{
  "n_layer": 17,
  "bias": "none",
  "init": "orth",
  "init_std_o": 0.00871,
  "optimizer": "muon_variant",
  "lr": 0.014,
  "beta1": 0.9,
  "lr_head": 0.0107,
  "final_lr_fraction": 0.0,
  "z_loss": 0.0001
}
MLP neurons of a small language model. Each row is named by its layer, matrix (gate and up: input weights) and neuron, and shows model dimensions 48-175. Each number is 200 + 30 x the weight over its row's rms, rounded and kept within 0 to 999. A neuron's up and down rows have the sign that makes its largest values positive.
Before each neuron's rows, "fires after" lists the tokens most often just before its 100 highest values on Wikipedia text that the model never trained on.

fires after: " t", " to", " T", " M", " H", "l"
L10.gate184,204,204,229,168,190,164,177,235,197,248,185,277,198,212,192,142,180,207,214,198,221,222,195,166,152,192,193,175,190,177,236,232,153,186,211,152,219,173,189,190,262,222,225,220,192,204,190,198,111,186,183,224,188,258,197,216,174,156,223,163,189,210,199,208,255,215,189,158,205,196,193,156,210,217,195,203,200,145,160,143,176,138,197,192,149,207,227,221,187,140,181,200,228,212,190,238,252,215,235,194,211,214,194,216,176,190,175,221,199,194,206,166,202,205,189,211,181,236,141,152,252,230,187,179,182,201,183,217
L10.up184,165,204,218,186,211,190,166,178,182,196,208,203,209,199,267,271,222,194,195,214,231,202,175,251,236,235,142,213,224,202,208,197,171,155,211,201,236,209,249,231,207,163,187,202,244,222,197,221,173,247,160,207,209,214,195,184,201,183,225,205,216,215,212,211,204,201,172,148,128,133,223,196,172,167,202,198,166,171,238,236,178,255,176,226,189,212,230,227,228,235,230,214,254,215,214,177,207,202,180,191,216,249,174,163,257,221,247,190,214,206,81,211,188,222,229,225,165,192,205,203,187,179,180,217,171,220,205,265

fires after: " J", "r", "v", "es", "ay", "k"
L8.gate378,196,225,154,165,203,205,162,266,225,197,183,208,221,200,174,219,188,172,158,163,134,199,160,175,190,186,241,255,131,219,177,209,227,177,191,201,230,203,156,204,192,186,197,255,157,190,235,148,219,168,188,196,217,227,184,202,203,239,219,227,233,217,134,178,260,165,190,204,199,161,214,227,187,208,188,215,191,243,211,164,189,261,219,233,197,213,153,267,242,168,273,207,133,224,219,153,195,169,238,154,203,197,192,170,198,205,195,196,188,196,231,195,213,180,251,171,209,186,176,159,220,223,161,136,229,237,196,157
L8.up378,242,198,195,171,213,160,222,169,212,254,222,247,196,232,221,204,187,149,145,215,149,169,239,233,182,178,209,231,208,173,154,211,163,195,182,205,232,225,218,181,229,162,226,248,175,166,197,209,251,191,188,201,226,250,165,196,196,198,167,204,166,218,190,242,215,161,205,189,234,192,199,184,199,237,206,258,209,211,254,208,173,207,169,147,181,253,185,195,245,179,198,229,147,182,204,200,166,199,199,206,229,229,136,168,175,170,186,233,184,197,212,193,204,181,264,193,207,217,155,195,223,220,168,197,251,203,189,185

fires after: "\n"
L8.gate26,181,207,216,199,197,164,208,180,222,128,209,220,244,166,188,228,218,214,226,178,194,216,135,164,210,222,241,195,197,216,207,237,162,204,199,193,206,168,183,167,234,151,200,168,241,204,211,167,166,162,198,190,177,202,216,273,238,202,201,202,198,247,144,262,189,222,159,188,163,221,143,205,187,236,202,242,176,183,199,174,243,212,275,204,143,221,242,194,186,161,174,217,206,205,270,166,188,181,221,212,217,196,194,210,191,190,220,256,189,157,228,194,204,233,179,233,231,204,255,181,149,265,259,188,209,196,233,154
L8.up26,218,188,188,237,178,190,191,174,232,135,252,204,250,189,175,183,217,196,196,160,201,218,177,199,222,225,215,228,226,232,173,241,170,248,210,201,198,162,206,183,224,179,178,210,219,207,216,180,239,121,199,175,158,190,209,245,253,196,195,240,198,247,181,272,228,230,179,201,152,187,196,215,168,225,171,204,183,224,187,183,246,206,229,175,132,219,238,194,161,146,195,221,231,198,220,195,206,200,223,208,219,211,193,200,243,188,223,204,199,164,227,160,180,234,213,251,195,225,243,169,184,264,236,224,222,179,224,142

fires after: "j", "b", "k", "l", "ov"
L2.gate427,191,220,194,147,146,208,198,185,138,172,235,227,193,220,179,161,224,207,207,192,182,234,198,226,211,179,234,202,181,220,171,198,161,186,171,261,261,216,184,184,199,196,222,239,190,154,176,209,126,190,220,299,244,225,219,220,189,208,179,137,154,178,181,226,122,179,167,220,221,166,195,217,236,173,186,198,195,238,195,222,224,162,163,176,231,227,210,188,185,190,224,139,246,232,243,262,204,199,169,241,226,209,128,214,176,203,206,194,230,190,225,187,204,229,217,181,184,176,209,139,223,218,235,191,201,187,227,147
L2.up427,199,182,190,180,206,186,211,235,182,236,222,240,221,231,180,155,265,159,211,175,168,200,176,197,194,189,200,170,201,231,208,211,164,238,171,236,203,140,204,175,233,259,166,213,251,221,180,210,126,223,178,180,140,199,223,234,170,200,186,167,213,171,228,214,197,168,167,209,169,201,158,207,260,209,190,165,213,179,187,199,239,215,210,227,206,172,183,237,175,201,168,228,164,171,187,148,190,203,212,162,183,225,154,227,145,161,203,210,218,188,214,225,232,199,201,206,157,168,136,222,250,189,184,215,190,233,231,180

fires after: " E", "e", " A", " h", " he"
L9.gate113,215,191,249,188,204,160,234,231,226,174,195,256,180,242,210,206,192,171,197,186,211,197,226,122,209,216,213,164,216,149,174,181,199,208,246,231,168,181,210,187,227,237,186,206,149,160,208,241,158,179,224,207,123,201,184,181,204,150,232,200,218,217,217,168,153,223,223,239,147,200,202,150,220,197,195,218,113,201,232,208,165,209,210,178,186,171,225,170,222,150,236,185,147,213,213,203,209,198,242,214,166,171,200,227,197,185,225,197,253,204,202,248,214,203,256,177,186,173,221,206,133,255,208,182,166,252,180,193
L9.up113,185,172,186,184,200,252,199,218,192,236,211,148,237,194,225,178,220,194,200,226,168,201,228,157,225,168,179,206,170,188,256,154,218,155,204,247,286,142,183,220,202,157,203,172,193,209,138,226,153,241,222,213,257,217,187,229,178,183,204,185,221,202,197,226,139,180,221,199,227,145,220,200,159,202,154,188,184,168,154,195,214,175,212,256,147,220,176,218,203,190,174,220,167,225,226,187,154,215,224,189,202,257,165,185,190,197,202,187,226,179,260,232,183,159,173,141,222,237,180,190,165,228,175,168,214,188,241,227

fires after: " o", " O", " J", " c", "x", "i"
L3.gate428,176,197,264,223,205,173,182,173,218,215,230,177,212,203,191,153,200,168,212,171,215,202,217,212,205,205,212,222,168,256,207,195,171,230,221,222,188,245,191,192,153,163,165,212,213,215,211,171,187,208,205,196,264,183,187,224,167,209,210,266,201,158,252,211,284,251,226,249,197,195,227,187,165,237,202,150,207,238,221,197,170,205,181,228,156,176,194,211,232,231,161,230,231,238,200,204,210,213,168,233,265,169,242,173,173,176,246,217,141,238,169,138,168,205,218,196,221,221,221,161,181,214,194,199,225,176,219,211
L3.up428,216,209,208,211,191,240,205,201,225,206,196,198,202,209,206,175,229,159,188,206,179,222,177,168,225,214,164,218,182,232,183,181,208,192,159,206,208,171,175,170,220,209,192,195,194,186,198,205,186,184,264,181,224,186,261,161,212,162,252,213,245,190,216,286,242,279,221,187,225,135,245,214,173,226,199,231,193,135,205,225,172,157,210,182,155,235,194,218,188,194,167,130,133,205,172,171,208,205,181,234,214,207,134,211,208,193,174,193,207,237,161,186,190,226,215,189,224,134,182,227,215,220,155,206,160,233,172,244

fires after: "e", "o", "b", " b", " N"
L8.gate116,205,237,223,206,229,172,209,194,216,249,197,247,243,184,188,215,154,231,168,197,183,166,157,189,179,232,241,175,191,233,241,182,226,149,140,173,168,189,188,146,173,234,201,192,219,173,116,195,202,192,170,168,175,229,222,168,233,183,264,170,213,156,243,176,161,119,198,167,174,233,209,226,209,211,221,193,197,231,228,205,205,191,191,189,194,229,162,198,173,211,187,164,201,194,124,193,150,223,186,222,180,210,181,222,207,218,181,219,225,201,209,228,183,226,145,189,155,194,174,197,240,225,244,205,221,191,211,167
L8.up116,222,168,222,237,191,192,234,189,186,255,208,180,239,135,199,190,169,188,206,189,163,210,237,166,151,188,167,173,239,237,168,219,226,203,188,190,178,207,209,193,140,160,220,199,197,172,199,214,171,169,159,163,242,186,228,184,212,212,242,224,176,134,212,213,202,262,224,143,208,255,207,215,191,191,251,224,243,174,218,194,209,182,216,164,201,237,185,181,204,177,219,192,217,264,142,161,216,199,178,192,235,201,145,218,236,213,173,203,148,180,221,141,214,215,192,220,182,174,169,220,242,191,204,178,182,297,200,186

fires after: " O", " D", " J", "l", " M", "Y"
L4.gate382,249,177,193,232,142,191,204,194,198,224,189,224,208,151,197,182,197,229,176,208,218,253,150,204,123,190,209,188,197,171,207,178,206,194,185,195,229,147,242,262,188,219,158,206,206,208,245,152,178,103,136,193,181,183,135,248,194,193,196,130,221,209,257,248,234,167,174,200,203,252,192,234,213,220,207,201,226,203,183,205,200,238,164,181,204,230,234,172,227,161,238,225,199,189,150,184,197,192,162,191,226,201,175,282,147,204,235,172,219,202,181,247,205,198,214,220,207,207,159,219,214,152,220,189,221,255,206,229
L4.up382,245,183,176,155,184,135,150,193,166,220,157,194,253,178,270,246,222,248,182,211,205,193,216,220,242,228,159,220,183,197,226,148,175,207,206,228,261,145,154,229,153,195,180,168,240,163,199,194,205,219,179,223,228,178,182,209,183,191,201,204,182,167,191,155,235,198,195,199,154,188,179,170,213,204,185,232,150,187,222,221,181,203,196,241,218,175,205,185,228,243,214,173,258,144,208,136,136,197,129,185,199,167,234,222,195,221,233,191,165,185,228,216,218,221,163,243,162,187,204,213,227,232,171,222,220,191,163,178

fires after: "h", "en", "on", "im", "a", "p"
L2.gate291,219,165,218,275,208,215,149,181,186,200,213,245,216,154,211,167,268,160,218,160,152,173,176,239,250,189,225,156,175,222,204,230,178,260,198,172,234,215,185,193,284,195,207,228,154,194,203,161,254,191,209,166,181,177,198,140,211,223,210,182,243,190,201,191,185,195,175,205,194,168,219,163,188,238,229,243,185,205,191,197,174,226,211,227,216,188,170,245,204,193,201,199,203,145,229,241,195,217,198,217,172,236,209,161,256,161,245,167,171,176,192,197,199,209,149,241,193,217,172,211,193,220,226,202,198,231,196,193
L2.up291,213,207,203,217,205,260,167,181,188,214,192,233,212,172,194,210,185,201,197,248,152,213,172,150,220,207,207,224,210,201,224,226,234,189,235,184,165,205,200,199,195,207,213,209,179,182,168,168,227,197,191,171,180,154,238,157,194,211,186,252,184,219,105,155,174,208,213,205,172,242,232,256,192,189,269,187,220,176,190,150,196,223,209,212,226,230,189,206,251,187,249,178,208,215,210,208,203,125,195,191,213,236,149,188,221,159,245,189,234,193,236,111,195,212,121,239,230,169,169,220,229,203,200,185,210,200,223,248

fires after: "u", " A", " it", "m", "e", "i"
L7.gate187,226,196,219,180,231,188,169,188,245,183,202,251,176,202,188,204,203,211,223,157,182,158,207,133,166,156,167,251,234,239,154,205,205,219,229,225,224,207,179,198,205,185,183,160,189,193,196,147,202,170,208,176,169,244,167,141,213,220,182,117,178,180,170,186,158,207,254,214,217,203,224,214,181,224,218,148,192,216,246,226,263,238,147,262,191,154,182,223,235,240,193,179,154,170,185,199,215,246,223,205,190,212,197,180,243,209,245,236,183,180,230,189,192,179,185,202,241,254,225,145,174,282,173,158,240,200,218,141
L7.up187,175,179,173,203,240,175,232,211,226,197,191,207,206,190,244,206,165,211,195,176,248,184,203,206,179,185,203,143,187,172,230,174,237,217,228,156,239,205,216,246,201,171,207,157,234,186,151,180,169,231,262,156,196,225,226,229,213,184,183,161,219,175,215,227,226,234,188,258,211,147,214,233,221,180,182,174,198,190,174,191,262,231,191,204,181,211,196,180,220,212,139,214,222,190,199,262,205,196,193,148,184,245,205,210,197,156,201,215,179,198,233,281,182,225,179,220,216,252,165,207,175,256,198,219,188,170,219,168

fires after: " R", " K", " r", "ab", " C", " L"
L3.gate346,183,141,187,207,265,198,225,197,183,206,163,190,181,222,209,166,214,238,205,207,165,236,176,207,173,186,173,166,245,219,158,191,228,172,178,221,256,146,233,216,236,206,207,206,239,218,251,191,210,208,202,230,271,172,167,211,201,215,247,201,197,119,200,239,244,210,214,189,201,190,179,271,233,154,177,203,172,246,199,205,214,187,267,212,272,180,151,208,173,199,193,186,205,177,185,202,236,228,206,214,233,152,231,194,247,168,237,173,205,234,188,227,208,235,222,203,233,182,156,157,210,252,178,183,168,165,197,189
L3.up346,186,229,193,236,186,152,222,182,180,211,183,136,131,231,180,183,200,203,201,175,186,178,219,173,215,204,167,140,208,179,203,197,234,254,112,215,195,174,192,175,175,165,182,204,221,214,203,203,173,184,225,221,235,202,190,210,204,180,221,211,171,221,141,189,162,232,255,169,194,180,222,196,179,205,159,234,216,197,225,217,200,168,214,250,235,175,228,213,180,224,192,161,218,238,191,257,230,239,211,201,217,143,257,181,266,190,212,209,232,208,141,168,249,213,149,172,220,222,194,130,184,225,135,167,224,241,175,204

fires after: "ov", "ol", "ber", "ch", "r", "or"
L5.gate347,190,203,196,163,192,154,219,212,218,230,187,229,204,239,212,222,158,225,208,145,165,231,205,238,136,209,194,210,216,182,148,247,145,210,180,189,197,195,191,138,187,200,215,227,185,163,173,238,195,241,207,212,207,206,177,162,182,191,219,198,229,263,242,162,233,238,197,243,147,213,191,206,169,112,219,199,188,154,202,231,201,172,238,203,194,250,206,207,184,227,226,150,155,177,208,202,205,187,162,134,176,220,182,193,165,236,202,193,145,197,228,275,216,211,243,227,179,229,180,193,204,292,195,216,194,245,193,184
L5.up347,188,264,183,185,189,164,199,191,184,201,214,165,211,226,225,155,181,226,214,176,150,228,247,224,179,187,255,231,165,143,216,188,203,193,178,190,193,210,158,110,172,202,153,215,221,174,140,200,218,248,222,177,183,186,174,153,203,176,275,199,181,209,176,178,208,221,200,215,186,199,232,199,230,215,183,162,203,184,217,168,179,174,168,197,201,234,184,193,222,225,184,138,170,142,252,265,194,174,191,184,180,222,249,161,163,230,170,149,179,212,190,212,181,193,204,190,194,174,214,188,233,216,205,206,213,201,228,173

fires after: " for", " on", "ic", "ed", "e", "l"
L4.gate217,198,230,227,188,171,184,224,223,170,216,214,198,223,185,145,198,179,194,222,141,211,171,181,181,225,200,224,168,141,165,147,208,231,183,200,267,143,194,195,196,217,173,186,193,197,206,216,134,240,181,145,201,209,192,216,241,189,216,171,178,202,273,173,200,190,178,200,212,187,210,240,220,176,230,178,230,189,292,280,206,249,195,214,200,221,215,176,168,242,186,198,186,225,194,186,143,270,206,180,222,195,167,150,210,248,249,203,194,163,190,170,206,173,217,267,231,266,183,165,221,228,212,188,212,192,181,152,174
L4.up217,235,182,194,195,228,180,113,236,193,203,188,220,215,140,193,152,179,194,229,261,202,155,166,155,216,214,169,196,222,164,241,238,189,152,163,152,214,204,172,197,181,228,223,219,218,216,207,175,204,196,224,158,148,195,234,196,212,224,213,176,181,186,245,211,177,175,227,139,190,180,198,186,208,187,214,157,206,215,147,149,172,171,193,219,232,198,170,206,219,134,147,262,227,266,179,226,240,128,217,255,212,174,179,167,243,237,192,243,240,202,228,198,228,205,212,177,173,168,272,202,209,179,179,231,240,185,201,213

fires after: "or", "e", "o", "nd", "ad", "ac"
L4.gate359,202,250,190,181,187,212,180,176,179,201,212,159,240,208,212,198,169,209,210,188,149,201,229,222,191,214,169,226,228,188,210,199,181,189,178,166,196,200,147,201,206,229,176,168,240,202,111,168,224,175,148,232,188,192,182,150,243,220,278,146,180,143,206,193,179,223,247,226,218,161,216,199,177,283,169,169,220,219,182,204,217,204,182,176,206,200,262,246,198,177,174,228,185,241,199,249,219,156,190,248,184,170,147,214,262,185,181,165,230,201,182,254,184,204,213,166,147,199,192,162,175,238,207,218,189,210,238,219
L4.up359,184,177,159,222,244,192,198,192,272,244,189,216,244,207,201,212,191,198,181,197,177,204,195,210,238,173,164,244,162,165,186,174,225,195,220,167,198,182,197,199,185,171,196,210,251,207,215,216,222,220,174,194,227,130,197,243,230,232,240,265,272,231,210,165,187,200,180,201,169,271,204,176,204,191,237,217,211,163,257,172,236,209,162,221,157,178,206,204,159,197,184,207,217,225,187,186,179,223,228,243,239,203,171,215,231,163,184,205,166,212,145,229,180,230,233,175,230,171,224,218,173,226,172,174,215,253,149,141

fires after: ",", "l", "n", "c", "ab"
L7.gate337,209,259,171,206,136,219,250,201,142,157,158,243,177,209,209,169,141,185,233,211,220,229,213,207,177,213,213,171,201,233,196,212,204,222,180,231,172,187,192,233,185,187,181,222,240,236,172,125,215,221,216,192,210,220,237,181,221,235,213,285,194,133,180,178,161,172,190,231,189,195,217,236,200,189,217,199,214,231,178,149,199,183,199,237,238,138,193,212,238,226,209,221,167,239,222,231,143,218,159,232,197,173,148,186,193,232,211,208,244,234,179,184,190,240,196,238,229,122,251,194,220,206,243,119,201,138,212,237
L7.up337,179,156,172,234,157,243,170,184,233,164,213,175,160,190,203,201,212,179,202,190,177,215,213,238,184,246,207,246,201,173,271,185,221,191,259,158,197,179,223,252,151,220,219,249,242,175,209,198,217,193,178,197,169,199,238,193,262,222,235,210,195,217,194,202,220,176,210,177,185,205,167,162,225,236,246,208,222,170,199,226,182,205,161,213,193,149,240,247,198,205,235,162,206,144,222,201,212,195,211,260,192,152,188,151,213,195,203,189,205,141,197,268,227,188,219,215,203,202,209,208,175,189,163,176,184,195,173,199

fires after: "b", "e", "i", "8"
L7.gate176,205,141,160,213,193,168,198,203,185,215,198,227,169,210,272,186,193,223,236,181,150,196,158,226,219,204,194,219,258,191,224,277,211,188,175,265,198,223,212,185,171,162,217,214,190,108,191,223,190,208,199,164,204,223,137,204,201,193,233,221,241,143,262,185,176,210,167,194,254,156,209,215,229,206,193,193,237,233,179,248,273,189,164,137,182,216,207,239,241,230,191,155,249,235,177,214,239,212,177,234,223,198,190,200,171,208,134,191,197,183,229,237,152,236,209,180,175,202,230,191,194,224,235,245,236,157,230,217
L7.up176,184,172,195,236,189,206,199,160,192,194,184,228,207,154,168,183,243,239,192,196,170,271,223,175,189,223,216,209,218,219,175,214,214,177,213,211,190,205,187,195,210,198,253,199,172,138,223,190,161,208,172,175,227,247,200,191,211,175,183,205,170,168,182,244,182,201,214,151,234,194,186,252,204,162,214,234,154,156,224,227,173,211,178,225,252,175,169,174,151,161,207,198,259,198,144,215,232,154,206,253,180,199,204,231,183,207,199,201,205,191,196,140,185,153,159,217,157,178,170,233,182,216,171,162,193,214,173,168

fires after: "er", "t", "am", " st", "m", "en"
L7.gate150,185,192,193,201,233,220,123,246,221,267,256,210,152,186,201,185,218,163,225,169,180,205,169,221,215,242,189,220,143,162,235,134,181,227,198,215,211,187,178,137,226,224,225,245,183,219,181,191,157,222,171,226,192,213,133,187,204,179,247,136,187,203,222,237,223,231,197,220,212,182,250,229,139,172,207,187,190,172,217,211,224,227,178,190,181,187,214,213,202,193,143,230,146,160,195,196,219,220,201,218,180,198,188,175,257,173,164,201,204,208,194,202,225,247,190,171,197,216,191,211,207,171,212,206,200,200,173,172
L7.up150,228,201,230,177,172,146,195,153,255,186,227,219,177,179,217,151,211,192,236,182,203,214,208,186,210,196,142,232,202,182,215,201,189,180,183,192,183,235,187,153,157,152,182,253,134,221,192,174,204,250,182,217,149,182,171,206,207,211,181,230,199,167,240,191,183,222,199,237,245,151,196,182,158,216,212,204,175,195,194,164,188,182,190,181,172,237,216,216,170,168,247,162,149,202,234,95,175,199,221,206,205,244,283,158,211,173,189,226,199,209,195,196,170,158,241,288,231,207,221,160,206,160,225,223,170,215,191,211

fires after: " h", "av", "l"
L3.gate164,174,220,155,212,158,192,194,210,159,189,187,211,234,245,188,190,206,195,209,138,206,177,257,184,187,185,216,184,197,161,149,171,208,216,197,226,147,183,146,236,139,205,170,221,205,147,212,185,233,216,226,213,183,262,197,241,226,166,246,195,206,184,193,171,185,153,151,189,177,171,266,202,212,208,211,205,269,251,195,169,223,191,206,197,245,202,234,242,198,186,200,197,181,207,237,191,246,239,163,196,189,130,161,203,208,194,178,153,214,209,213,217,190,179,258,178,201,196,230,224,152,185,202,166,222,165,183,152
L3.up164,208,200,209,208,196,237,195,231,190,141,255,224,185,175,171,170,246,212,191,257,203,198,202,201,167,170,173,155,211,177,179,202,140,207,179,197,148,201,191,239,169,235,228,245,252,217,233,199,159,170,222,193,172,212,175,235,205,257,136,191,166,177,243,220,239,213,142,219,188,218,158,191,234,256,207,175,259,194,250,144,222,161,228,227,232,153,235,198,250,251,221,211,213,183,250,166,228,151,202,191,215,176,175,237,198,229,197,177,239,190,157,204,200,211,201,238,226,204,195,228,189,203,203,219,179,195,176,245

fires after: " e", "ol", " A", " E", "i", "er"
L3.gate383,229,149,267,205,178,129,189,258,213,175,212,181,190,222,183,205,195,202,193,231,181,235,213,216,196,139,266,222,206,209,199,230,236,178,175,227,220,187,225,176,210,203,240,182,168,157,185,209,193,209,235,168,191,233,222,221,258,151,200,188,194,205,205,202,185,193,171,227,213,200,168,169,167,272,212,178,160,223,230,235,188,172,217,191,218,182,258,174,207,194,185,220,166,204,253,244,218,164,260,179,176,178,210,185,215,175,213,195,179,258,189,200,200,212,186,216,257,234,195,178,197,200,176,206,194,209,249,190
L3.up383,227,185,215,200,264,195,179,241,142,202,193,127,266,191,226,223,195,217,212,202,240,199,248,195,198,193,171,219,138,179,215,185,225,216,178,212,178,155,182,181,228,180,213,192,234,176,179,225,203,158,203,192,180,214,186,250,199,162,204,234,222,185,239,235,203,263,206,186,187,174,183,216,204,193,191,195,180,196,230,196,141,183,177,229,221,227,239,210,234,215,149,187,199,234,202,161,188,229,261,227,268,176,177,176,196,151,177,214,218,223,223,192,176,181,142,243,201,173,151,153,228,164,213,193,176,204,151,227

fires after: "0", "1", "8", "2", "7"
L5.gate456,294,208,214,202,196,185,257,165,227,193,165,221,223,212,204,159,174,175,172,203,181,222,202,232,164,227,189,248,223,200,208,201,167,171,194,219,166,231,223,221,227,191,203,191,207,198,174,288,242,132,152,168,192,265,154,150,119,196,193,188,170,195,207,247,251,245,192,191,193,181,175,184,217,184,219,179,206,202,254,230,221,229,178,177,197,173,185,214,195,206,252,184,230,195,204,187,166,209,133,172,228,193,159,236,157,214,183,196,153,185,207,219,193,190,231,162,223,207,138,187,236,163,224,215,176,204,171,237
L5.up456,217,206,238,207,166,231,261,184,192,172,206,193,245,239,216,191,171,217,209,199,192,170,240,217,207,191,191,215,189,207,233,196,272,195,209,276,178,218,224,191,141,163,158,191,176,194,178,258,192,261,219,226,231,221,198,164,192,227,170,167,213,172,241,166,221,216,130,191,203,202,215,217,135,208,220,249,238,212,155,210,202,248,198,245,195,202,212,216,138,246,139,193,233,201,206,174,169,207,172,211,242,145,170,173,233,234,241,178,196,226,172,262,135,209,210,144,166,200,233,214,172,185,201,169,187,219,202,182

fires after: "1", "o", "8", "0", "or", "2"
L8.gate365,207,184,210,183,175,135,173,202,234,230,204,172,224,176,225,247,162,205,160,167,136,254,199,244,138,238,167,201,210,162,189,195,203,198,253,244,182,257,227,160,234,218,192,157,208,156,236,206,190,179,186,171,191,226,183,178,196,187,234,209,238,206,226,239,168,202,246,257,176,171,199,183,170,219,150,205,210,251,206,196,173,199,191,182,243,202,205,204,208,198,156,182,201,179,188,166,213,176,181,219,162,187,185,222,183,205,173,171,194,170,171,258,273,216,203,216,147,187,180,208,243,232,142,149,218,200,201,170
L8.up365,201,254,191,234,171,189,195,163,209,149,213,235,238,178,191,179,173,189,158,223,191,155,223,260,219,211,198,206,235,203,179,213,247,197,229,203,160,256,213,185,193,193,204,173,159,207,138,206,211,233,209,203,208,239,198,218,218,192,227,172,149,201,201,193,178,219,194,202,220,186,190,174,202,227,145,222,216,150,196,203,242,205,235,157,197,186,210,245,152,150,170,176,256,236,152,164,199,229,212,224,272,203,226,274,193,193,228,196,198,183,204,213,126,236,206,229,172,180,222,200,202,116,202,207,218,202,198,182

fires after: "|---", "op", "c", "d", "r", "v"
L7.gate101,180,249,173,221,224,218,200,172,178,180,139,182,221,173,219,126,226,232,115,195,187,176,230,134,222,267,215,212,232,197,148,184,212,143,224,234,222,226,194,231,183,226,201,221,206,231,254,237,181,167,204,194,176,240,209,193,247,231,196,230,237,230,125,163,231,253,247,208,200,193,206,254,171,209,196,214,195,223,208,213,216,177,196,180,200,224,247,196,163,171,205,214,180,236,226,178,239,155,227,189,201,201,157,176,209,228,210,203,147,194,213,224,181,206,249,167,218,170,219,191,249,227,191,194,236,192,192,201
L7.up101,176,188,187,118,212,196,158,202,210,161,242,214,206,163,174,166,188,169,220,216,194,195,190,262,224,229,186,163,189,203,162,219,186,263,177,238,140,226,187,256,203,139,214,196,163,207,209,169,210,183,170,238,215,157,193,217,209,202,200,214,172,201,195,231,195,232,189,191,247,223,167,187,193,176,209,226,231,183,222,135,244,219,161,204,211,184,232,195,191,194,236,129,161,225,227,225,211,223,218,259,257,249,174,214,178,223,158,195,191,245,219,196,229,176,242,188,191,256,209,177,173,232,207,158,217,196,192,224

fires after: "\n", ")"
L8.gate451,171,204,208,185,161,201,158,163,196,183,233,199,259,194,150,200,228,227,193,194,179,241,126,218,177,227,237,236,203,216,200,192,228,179,219,191,147,149,181,169,224,172,176,238,183,223,268,154,213,198,148,235,191,244,199,232,193,216,218,203,203,212,214,251,173,182,209,262,147,159,131,189,187,233,190,197,249,195,209,200,211,213,227,165,197,211,228,186,161,149,153,201,228,186,244,208,181,216,209,225,191,243,189,209,211,202,214,172,199,223,218,170,238,229,182,249,192,222,236,175,142,264,205,207,225,196,186,137
L8.up451,212,152,199,203,173,182,212,211,206,143,218,231,238,196,172,184,206,163,210,194,205,184,175,229,239,183,206,265,189,148,218,192,179,234,195,227,226,126,224,174,188,177,183,221,222,223,215,195,198,136,174,219,174,176,201,242,203,209,201,210,208,186,130,247,184,202,136,204,220,153,179,223,208,204,166,189,219,226,212,213,183,222,264,172,164,244,221,166,221,178,210,195,222,212,278,166,173,210,207,200,183,247,168,186,212,211,201,225,192,162,197,152,207,196,205,227,240,223,233,182,177,217,236,221,229,227,167,147

fires after: " A", "z", "a", "u", "ac", "en"
L5.gate108,225,174,226,183,162,210,190,227,145,208,202,171,127,213,240,134,257,185,246,134,201,179,170,184,205,238,194,166,131,202,173,188,258,204,212,213,197,176,185,177,219,171,208,199,195,207,193,137,236,198,184,178,243,253,245,160,202,130,195,141,221,186,212,178,193,204,204,245,205,172,179,220,195,144,200,210,216,91,149,180,158,243,182,220,259,169,162,190,188,179,158,192,168,190,181,171,219,242,180,217,179,227,194,197,242,179,179,205,199,167,197,208,181,184,151,188,234,210,207,162,218,185,220,156,192,231,220,220
L5.up108,251,184,200,207,161,193,203,179,151,211,187,190,228,217,267,207,161,172,186,246,221,132,236,234,219,187,269,202,219,205,148,213,200,144,254,173,204,196,184,208,184,224,207,251,171,161,213,249,173,233,227,179,193,174,162,250,186,205,207,217,225,215,233,131,222,189,233,179,216,255,220,240,212,155,279,196,247,198,206,222,210,188,235,226,192,139,197,198,185,183,226,260,195,227,139,185,211,202,195,203,185,181,168,215,185,186,204,134,208,202,269,166,140,153,234,205,211,215,201,163,197,191,166,169,207,186,166,194

fires after: "op", "m", "am", "ed", "re"
L5.gate288,280,163,188,203,189,202,205,205,213,207,172,169,223,234,196,199,217,178,240,170,189,253,175,163,223,203,174,140,212,205,203,205,208,180,179,135,258,219,205,187,242,194,186,196,285,190,209,152,222,156,238,215,219,188,209,171,194,160,227,159,218,186,243,185,243,192,206,215,200,172,175,239,192,201,229,142,189,221,240,203,158,163,168,236,254,201,189,214,180,242,183,196,183,203,283,155,186,176,161,238,183,210,238,171,187,194,193,196,185,210,194,211,208,245,272,194,204,131,174,219,174,145,181,211,230,179,210,186
L5.up288,246,207,192,191,155,154,231,196,274,214,160,174,192,214,250,151,200,247,244,180,162,223,179,211,208,177,156,196,195,195,177,228,281,212,145,188,186,191,239,185,128,197,223,147,149,179,223,166,233,268,201,193,159,189,256,189,179,166,206,197,199,180,220,214,252,227,207,202,251,187,174,174,221,209,207,184,208,191,219,204,193,201,142,235,201,229,192,196,223,180,234,177,187,164,223,169,224,157,219,227,142,209,195,205,265,198,182,183,200,224,221,198,229,200,159,203,203,208,166,156,220,132,197,219,187,215,131,182